Part of a small language model's weights: rotary positions.
MLP neurons of a small language model. Each row is named by its layer, matrix (gate and up: input weights; down: output weights) and neuron, and shows model dimensions 0-127. Each number is 128 + 32 x the weight over its row's rms, rounded and kept within 0 to 255. Numbers have three digits each. A neuron's up and down rows have the sign that makes its largest values positive.
A block is one neuron, or neurons of one layer that tend to fire together. After each block is what it responds to, as a language model described it from the Wikipedia text at the highest values.

L3.gate12:126133028069152158112126105125163154146147135139119145130129104157153140181076112113103141166194124131119128153072146161094118149084184125139121132132087190175149121132157180107203160180128141142131144071124161151138161167146119094139095092121139166077129054144143076151134108106145145149069115078102131130088174080109146093114160115157135076160096176193144115159154137136158135127159
L3.up12:178120087148108127089149091113131095075119125129181142124134089107115115074163080128125099159134129229092111097143086118160121122078119135129149143128129134121127152124164125109133164192153085110175131130179134176123127150112123138084184155121130156148106125170115149188150107090189171162109125166154103149125119122136099184146126179132098125150130107105176096156098127142123144185168
L3.down12:140142101098088097105173151180077162142104190163162127081140179155153155110130134106132168174156101081107136066085161148147088136130120114149122156058103109080195132127120119044169118047191121176131091153157112125094150090111065120117124140101109133138089095130087092151163130155110152066128129184119131091155080129132132174096112128149093097098168134077140098102107138101140170130083
L3.gate212:110175107137134113104073083147145126119168056144153134135098154133092125121124119150107094100103128127110099115153142119118091103180128133104128140181129181118101155070150073167144185081102108171143127189114114118187101142159131124100159120193123183088134107148135114171110133131076095118056122120132150143146110168103146105082128096095108131168136169079173149102046158141134139136122
L3.up212:148094134115090131144167086155081131167147153129089116099119176137101118116179123164119114116096114109101124123145172154120116078151196123165100094196049170137131187116153120122073125101144075115109154131123156124112123099120145151101047101069097186114152130159174116163179141170101110145172055106148079092172151130058141095107076114110111127142127194161123087130104123206112200089136
L3.down212:179074159135110095129136165119104187163105139124092140125111131148098092153159179143140138107167087138128130133115165190102100143109080090200133088112118128078153146151124142181130068094120146101134144047118098100128092138141160125144162162166066112142097122106161167121160092119149168110168111091077156159182114104195149113124078095120088135106179150138133157173117078095118152105136
L3.gate547:133059183152090055148146163136084115151148098078174147128114180156100204123078119197143112120161097085134102139092085130087146108075121138137138085152145148099136167066111201082148109141114139094110193129165101137094115097086146139092157132166166127089110144079092104058098196084164114166123107076103120162104107121118120096125125087164116083114123143122136158176110080113155105085105
L3.up547:122160081169102081120133112161084133146170121135091097105101111165182119152122101144156180120115106142093137176139205102141145108072195098215190140133189170086080108079110149159043138118156078092192171150123158160084113152108129119131136160151161106160052131156102157099174076141153158158115108124091080111068104116114105095136164086130071152100126120129138133147153134122158116081131
L3.down547:162122150126105139206156086156109067108075152108119136088125165099116115154118130183090159065140113052101161149073139157119119134121144097109115142145173133167108078149110109132171132168120208097131141104093089145095076148178142113158132117173096130149079120145161090139090106163139143150080147125109105086158104070170153161137187077172073162106177130154092155137078118145132104138196
L3.gate565:092131182161150225090068084124117081089117125144139064165122191176158099112134116088157131090151104170117177134151115136094135070133181112126126104199137171163064134137104113128093141145133137088135106148149153080142135142162064140085149095149093099176189181120153132131131137095172112111162110087103149152099135133140141107143119124120145114116132184140150129103090154136092159150117
L3.up565:097139090123130104096107167128111175148051065123137156115154143153127089121129157094144073072176136122124068118172143109095151129155182140094116082156162132153103111119160119146108178133101080123172126105134142156097093134100130155122226115112131144173112109038141166155120113122144118134136124172127110127071152128125124117168184118171118068071157161163172026133140162157080111171140
L3.down565:158073129122115200201117155151123144088204161125109121122106160110108192135125114059091138181112176062103124143128148127207169149139124172103140095038109147110142139127126123143156075076128142145175139183164120096133075115084084141080172146089118150129105158155157103165164121113170134096118102087176139128174170148135142089174174132093102178136099147155119149128141142128152126165164
Description: Opening quotation marks. Opening quotation marks (and some dashes or word-piece continuations) mid-sentence just before a quoted phrase or title, e.g. need to achieve "liberation, single "Heartbreaker".

L3.gate89:123109151086168120067061128107133091150094134108160200162089079082204099131130129147157138085174144132120125083151100099114119143174140155125140097088088145100112180114088128096095115171114174160133115164116121113197134114128159153112140105209161112113096086169071135122116125073122055135162134097100136110082140124107150149106118182100119118176155135115158166090129180177194062125198
L3.up89:084199115150129138076133096119079187141168120151155162116131109135119106144146176088139098112172103171121150100187096118135179110126138095106084094154193140080117183132069131123115137169119151090097132095130119221125110206120091128145148135120141127147201129132069182071171142123124182146113117077132116120120110085145201147131140108119101144133142140160163147141104072116154090113069
L3.down89:146185133071134132089152163238103158174140133122123171151161119156152080121133119153141105145150144120147122181112122178066104130186099162140163045160125126109137102096121161151102095117113119089123085123178197140157165095193193122046066097159135133126155055193149121101119094096204097124151133134180087106160116098052128123114083117086146144133149125139149143127131114093108108139133
L3.gate318:163165163141156137110135113147055150059138156178152170144166143164126131148113087112170109127127161043100135125121138154088150169175086157133099035162095185124116096118135090134108121094090103091063163104123147089085087116105107109118103087107161171091160167135187140120140141085081127141121139179154064147115118115123124079166096102070174129119138102156154169123105139074168127067069
L3.up318:112122159128147147134051143120110162137088166101129122127144096123136146098111101140055142161091108130220127170137158094119139110089116108126131124105151058150132104135122102131120132131165144179119133115158093197137133074103148135121137171108129121117103086156202146133137136108134119133112113159158129159151070050066144148117101129125089142089114070104082180112188042085086086038128
L3.down318:133153171121104121106078160108121095126132120136020121154110145129136094142056110152139109200163109159079120129129159082096095090135081098162191132099130164152158136119120068111106083052119169115130119134140082166146146064120134095125079106123118085105174123114101097109051111080110124161121163127193071152130117151117159134187132159118105154116157096117185145108180122091190056103131
L3.gate369:159106129156190150145042128175133141110087152147103147120134109152161146153104187133153125123154149125059117100118095156145109151128136127114088113145118159061130181068045154122041110109116085045136089164110190167156159136160086167143138106141149128123134118150154152068043119080117134108070146148023082133087133101161187120152098115114159121147081111144118160178121168117133143142095
L3.up369:146138133152183130136098071141118151125133078113139196146134102138085128113144149099155115093130103092124157113055183088123059143080153157133148092130112102126113152125192152105140119175089120096063135115073154135122109187145085173145132091159102093096155161108065149148103106136136157134141090150106116204097144115117149136095138135079162157166087113173123094210127141187135166093129
L3.down369:176103132120135161076103104201113150176147120140189106108094120088142135121106146146130101173123137151068122150125116049110164063168133116134112159204134118130170108140157089056066088137129150074130135164137154158089142141115152181128102109151048162107133093088139114072062166085148131073143135119122081063108131144159131087088158070117129164154155158095064159122107133162026076149131
L3.gate663:149097166108121155102108124115171154139128160167115152152098099130134104147085113107104087106139069148164168133059144141108132084160092082076064094121089144083100085069117156134102143106148122049127118105159166146206107121114140140146178074154104114158148175107115168146148108083121139118120110193120064118119086086133150088131129129094177149140144188116111153120211108140135129152156
L3.up663:153110146145135166088090131158152122154151148117109114165115097137124056214133122142124112038129116113149184156132132178129162121146133114131123114130162172102139132125107123116108093129113109102091090127136126085218084091120109159091068160185095169134090147150115110163130081112068137100120088147100110125182089114105127089140190094083187160109149126113096114137110109085110176145107
L3.down663:152084152044095163060044109208142191086101115123142119092148115147098103133097140126107086106107173200144096141073087140080097128179091117111134129137151199126137106087169117114075102101116072107124095127091153140094122099087116159113094127151136130119117125151138127110091098155147162115163111130113103168171122030092137068145199158128196182103150116120136124135212093121150181139163
Description: Sentence-ending periods. Periods and closing quote or bracket punctuation ending a full sentence of Wikipedia narrative, often sports-season or career history, e.g. "season.", "Texans.", "(NIH).", and rarely the words to, after, before.

L6.gate254:137184204178103131099136135091139105170102086122126196098062144113151107083097185153096144082141080131177121140223105121099115114093153135094143144111148131128143105112147071142153183144056143159162154115117126108153134089146110123138150181134162181130134062116159110129130115118125137100139139119112086142106073150121102114129126116129112167182118103109088120130108081135171122088088
L6.up254:128052156174164203126114099152194093172109109044182149137101155094136076156108120092136099111103088104138119174114085115147143108120160186161081090173096143143079098165065120161147124161181155152092122159128179141136117124134092110135133130094091139140150159161145116055094077089132086108149144143120093125082148142175095103142107144150128102100159116062109151097131112138179098120053
L6.down254:071142101189082057149177159149132093204127134097149129158088079087157117086145123153158140094081149092151175102132133167104168104109143058159078158149189084141180071187122149162148154176085133104103083136095190174150166118161101164111161170055181084156140087136176130154099127101145097104108130125130093151194157099153148146122115114162131143123126142109068124171124111075118093133131
Description: Month names in dates. Month names (and abbreviations such as Jun, Apr) inside dates, e.g. 21 January 2027, in September 2012, February 19; also coordinate N marks and date commas.

L6.gate447:127120167118103086091110095124122097100090089118060197166174126154127112129090080116071099159125144112141163138133169101121145126085174130134107171109125145156145117121059124129115156178098140086168104132115172156144121124166112124178138144201151143138146215078121120136187134121105141120153164178095135177080168104139129202156121211179170154160133071139086184080152120118158111120144
L6.up447:122077109140095124177124147158129114152108173134117151189088126186112117139057098173154123111127117100082116085106150103135088090127128089125121109175126048138125112121224122115108097123112118158132124076115126150074199118126160119122066167125137099067099107106133080113168187146165123065099131057088099132125146171073081121148086165104112099146167102118173111144101146101163074096090
L6.down447:072160143118116105136157096116099127111174147152063146080074101126111177124111155153165133173090104053106140143094088118093109167149084155097123134118162098069147177126139134107153155106091108101089154095140149093163112105094143124104146144094099182099067126137116086107125091141121153154056161086161164117177154090114121103146069140177091093108120116117107086143134054134115146140151
Description: Sentence-ending periods in biographies. Periods ending factual sentences in Wikipedia biographies and sports careers, e.g. after dates, names, institutions; also some commas and headings.

L3.gate32:113094073130204184073142125144138116088151158141100092122141104142067100115085109091138149161116108122130171091149108116130147126160173099127111108089097149116105143107153084119157102116109120106143157119171133169044039177118174157095124130111164104135125102121108135141136110100119126191072120186129138175054091072142132170156173142109108110169154163148096149120137054105150135127137
L3.up32:096150133192157111102140145091159132179088051075139100130080141137111125125066127138104192119123135091097148148158114122095054140172119136092172131136096142171080102125127120141123107160081144152047124082174101134143057197138161123117102194119136165133123161122165102097120088032101084104113141129153099171126073119130086122128097107110121128105102126090087145091101184128129155158091
L3.down32:101146152108117151177176171177120119043100109133035122089156054152150138143116131131117176104122157105108098121150153138101088115165118184100145175131111159147116132108195068091153156140078111151110112147113091140104139141138168108118067182170074120131115164116183089155150131109110098182136146108100160068059076104137113122157102134191124149116115150123148122095153121133144147124165
L3.gate181:115155124128180110124176153166101140203165141125132139134121173129187112202185118175115104134121089130097211153081074096090126087171123204142088092169090138203123078122117100169095193093088138072124170113106147173111113125101138134163111100148165137102145099094130153140144194163094125124085097134183128144137162093113161148151079207160074138148151125146130122108150132152120109150112
L3.up181:162083087160148129097173152141170075163107063163141201107114110147152147131148164181119157131123140114142083093156169159143182164136142101100113121108121137112114177055122085099171120151091120095159101138106178126093149118125138158101069149136123150156137144149177103078058168123139163118146163181128128125100075173126108144178115158138192103098162133097200149145117204166160095119067
L3.down181:101132139134129128151116135167136178104126093097112131141173127130116074192074114123115121090176154141182102138123171103103113160143100180094099103099101119105104145142107123118153081107136084129108137127121141135144051130097164078144164079136127134133111156119120082165139126171165103108110160167057156102132078122086128169151090110117162054176119118141153120133144097133142170139143
L3.gate324:139127107079149135078150122100194112168134144177160128122124134076128125092130176088115149162101155168101083111123110127156111070117074081110087130110138156146030152081150160118153155150166150124143124105129127104139089186068123174131120146104134150118130096112175086126100076141138174139103186109117153154069135083181077130135115160153147131055153206161137150132165103161131162099101
L3.up324:126144144189147072159110138136097079145145127132111139069147168164120102158160116083119173178079163103123101141103152118130135099133144096145149086119094147096119151108138104142115137108144178174103173114115082172057164135121101121117117113123066115112170134155093119141138124068138064160120132146102119141106123090134124165063131164105082087130131127158185099141145160137086164216144
L3.down324:128123159098117153158153106097143125143115178100102067171158054111135080113167131106163145181135131111156134129069135147137142156103102124204123122105127129082156107181130172096180154095070156128065122110175103187091139167123085187074104122113082101160129146136077134133197185123126028166162136132082144129118099140178136167149129117179105131098135120108149128148156139167086114131144
L3.gate360:194117180124126125118134114126134197165133120110126118082037177173120106154068148144130111132129123098108151206139104068123150106127137147138047101119127135121079130103139147128140137109176150153112124153176141190121177138057121135157028147189090091170092132110143150097135153179098167145105100118156117101083120110123123108219110122122132151137143170090086142154114087145127149073180
L3.up360:140086148131139091122174080118155124118066137111153194135102114138091109171110137106099077126140151096154154154111122151129152116102117096105138126206106189122121116173098134164150130088126191080190137116116174142121139131148158127147150081162116150154136094149078150136148093114154149107206150129137128120114151154136132107159148033113107160175153089102095168177068100174172136158108
L3.down360:153146179142099113173110105241151036098124103167087117084146174104138141160100135086165095112142104091129152103123137169143147183057175142122181218072188114074111158104109090156046113142090195095147113111107103149098068101161097134156099153073132111115102129150109104110108131128102164116079107128110111108125130087105130160145157121136155155144149183126073182156170132141149183152118
Description: Month names in dates. Month names inside dates, mostly after "in" or a day number and before a year ("In September 2013"), plus "first" in "for the first time".

L2.gate186:106203145129131135079156141121075097146164142115168157160157120133129147130122093166163141132162130094156132056144126148144135133080164104168172111165158141154119211117162118166123143188092076145176146161099053163065116091107217175178160131143068109094134152138162144156141150141128101120158191131120085112124134118140127090100140110165089157104111081154121131130136155069123184133110
L2.up186:126139166108057052083108133126154137143219213163142097098082112132135145152107134147104132125119115153098165112142131119123153107193160071162147064144122191168128160147122173148191133125123116070140133114136115109134166097086089121115097167161177081173171146131181077140075108129113119162079120045083086084119098119146130124137174152127114134155073110121075124133111163097151147103161
L2.down186:159102140135157106178111115148070071112055142149141119125068110104158173102082124139106097114115140122057097123157137100117075102071213208153135085100058179104095143148152153139125123170141089147132159115162077138159136114138144150074125144130102149163157144110148152150092148151135149151107108142142091125145125112135088107135107179120154036104073114139139146080120168107133118136091
L2.gate187:155117128164122106129134088112126094154108101093116105116100118217136145176089143140110130120149174113099104038118093183194106158138136129153123168154152088123101165163087084153066156099142158129119087142093126148111110053140091134101110192122132114138135136168082090152064107095142091107053133110118155101115156101181144091089182142085092122144083156083098088078164139151100126109113
L2.up187:130087094134156110090158086162123125104075135210102155170096142143122166167161131134133078137142157069129135076104118137096156112179148103176137113181157125077104161057082122096114131170138096146139139094097176073139136119074129113159121086096140132141085170110140105123131081133130106120110111175177123103151139121140097122092085135103090122071148171115092075046096161090136147115115
L2.down187:158157129156101127128098127109136109121094088122154129132112069152113171140181112120182117149126135157120187142157155164142123111150142076073130167123080152017113109112106126165163116104130111078072174083169145126171065129140095122108124100038134106145112136069160142152038133156143090119098080179176132148119153125198127164160096120127157092139150173155136142123107097092169197179121
L2.gate269:162117171137078143143074128184113104163148159101142147089131085162150138189106143125120090143155113072056160143164184124118113163167091085095144194140090164126103183146155131120108164121091139114098069117101182098172126084110101107131146140185101126147150107131119146151097082152155110054086133138119086167100160163162149109130165090111101176164124178165155094097145147090113123116185
L2.up269:129074100099139193133108124104121124159138132160185085137138121154117144144035115163146139123151168150126089096113133110114112117075088120081140108144125112088083117104106108194093146158142124093116134149112146124126126092086141115115132098139108161113109157087101083123107095153167146186185088167186087179103147151156102060159111093110227146076155177169115122164128167119144110119127
L2.down269:132133129151121163127084098112076128193180089098161159133161187139137082101089066122107126145136158078123191098190164151157182151158122162110122109207141109151110123108134113141129103108151075049149104115113141095144145129133143129126106111190097167110098119109171094136088131104112139209143201165094127145113153106135181150147136093132183090072106167067116105151127131049098161113077
L2.gate510:104149103148145094076094098109166140089099122186125131109100143109141167123102157135132146086164140133111119116097075115120124091064098123189153153145134114180107097090166157138197167109126137113083119122107112115161171080085105121064133104067087185138154199119112102172140134088128097134107122120115161161148127134141147124106129181153202105090113110088082119119142123090088123097157
L2.up510:069190140141181099053116072158103111127108156144144097068137139153098120041134168155139165079118126107151151108088150101101125128072142160158126169143170163107137116084074070106158122140123124048099143118110173137165183104125073081130142149112138087154145093127089095184117109149087187158113130115090101168149137081112131093113125198146103135180140116125127128102142168112159152123105
L2.down510:163172108155132140122149112064098129170132113132115077090119159150133192109079135137087122177157130087150144174087149153189127087057169090075139133135088122153151125165083087087101136113131180068084188108157126101137102139125136124132106111175099158123128118062137180187161099162064147132182110177081168127126107109167155090171160096125140131132135161128081147078137111130095160175137
Description: Opening quotation marks. Opening quote marks starting a quoted title, name or phrase mid-sentence, often after "the" or "a" (the "blue book", calling it a "misery"); weaker on other punctuation such as =, -, /, (.

L2.gate148:147044101112133143152104099086116151109108062115151132135118136122079114069166120110141116098142134085117105164154160135118087108106150100159100103175116113143176180162139112142140158081121111146059113148167131179107097168084144126155148110175135151105129139072112126141176101154148106140082143107131136155124126148141065123140151150105085105135163090146128180083088093102119089092173
L2.up148:135125152131196175152122130150141173190099164073103199088097089177137132151140164161175162138125120170173074122150120119124107147086148183163167106120122116146107097045093150132128156096135162118096079171153144137161137145205166130156135154119127202147112085118161086179083102146107121115123095085128179098157126170150144154132131140134142137101138134127129085154128125120171127117151
L2.down148:121147123082174161077102125190125090146134146093102143145127128143155128191173152106130108078101130159134126055062166106140153147122113157130132066148078125139125112144132086145132146202061098126125146118168153087196103071082122143118056105101142113080108112154135155071108098088154163115135085147110062086109086114157182122122095088112132094139121158144125190147145083108140186158092
L2.gate282:180130097090086131143141140149137128175112189068071114101182163125081086105103124054139127115092123070162144157137142134108157097126137131084106134153062133078126130135156068138102183159104095155060059087074130127147158118076162136154077154145118111156198171164137122149105087064064173164090156183137134127164141162111121153119145139177128109170107106135125108141157109172090129097163
L2.up282:116136164127130213151096137187172154218150170156132114115178097139110110120166126063164169135086065111164107168079132111072128100127141160125116160119101111141124140136098055158120090084101101114092109143065122090094108112160166145131127134105099121144164158129101135153110114184057087113055154145097154192148088150166118120109122153095180087132168088133155101181100197104123136060087
L2.down282:146165137141120096096115080209178103164067148146148071027130087123162157144125108118103119072106122097162099166108115114121114166108104113115167071158067172105150101129173161125123141067138127105162160164101148107118171123105162108129138169125140085118082101156089146137144100115121168140105056114102145194103088110064132121120076131157137135134167177145105145104129108106148119171084
L2.gate459:089152202157145058050084129134122169090102150090099147193157136149166110091116172139121154048126115149078168112124138149140136095168142120090120125129136145104142175133085085121126199147124117112108122150116107131151160154108143134155112135140159144100094179110123155154094140152132130107098124147090150138128132153173138175117133163159050110089134150142124120165092170168145088081124
L2.up459:207095142105121147099125137140092151198146136094113131073141122110150142098104149108123133083119146095102141166107152150163169083128158111070128139120108171151082135130068116126151122139090140147106095126103104085114152174116141100100093173137115109136167080143096153133077137130111113071151134090138110091086148158185107112124098196139137084120111087120168132167128155106139122110085
L2.down459:051145139141171128105114133180139072132122142135162099082083141089103145153150105186107092100120198183152080128118094138103114061110139067170169109116150154098100154104165089087129112128131142135072149108109142145080139105175111133181169156183125163111062113160105057122135137132210107089171109133129132118154082075133134088160160086147119131127130169118155090123184142109114096121161
L2.gate486:152159086115124166173078113077107179132135105150144131104142099108128147168085067135155106083158132113111129052118170127173171174135053204086144153148102130111136139118131170119095178147141147097201077119101131153203128126139047154099137179181192139170127169172143139113108094157152119109123110154043155180097121136163112111091105082127135122143122134114103147127140165141126156135118
L2.up486:092074118059193180172113118141171135126119111155149148094154094103149099075145135094134132141098092079151135146170076161122169147082060186121133130183162076140116155173084133139154169149131173143104064131089144137151086055179158103144128100118161174147152131164134158136094143160093125086192128127123127092125183128137171077147149164141134121111093149097155112121127156111101073142143
L2.down486:094110099138124140052150172212114150103078115094079098096100096131149164115085096124183127127108178166111095114133053147135130140133117147106156076121134101059109094118123088085137164051127072164157148113103095126127123068149098145112139166122133133107130107142095091094127128141111159145163138137096069193148121089107187070151132113166197189125187178200173084113119185111147134079127
Description: Sentence-final boundaries. Periods ending long descriptive sentences in encyclopedic prose, and occasionally clause joiners like by or but mid-sentence.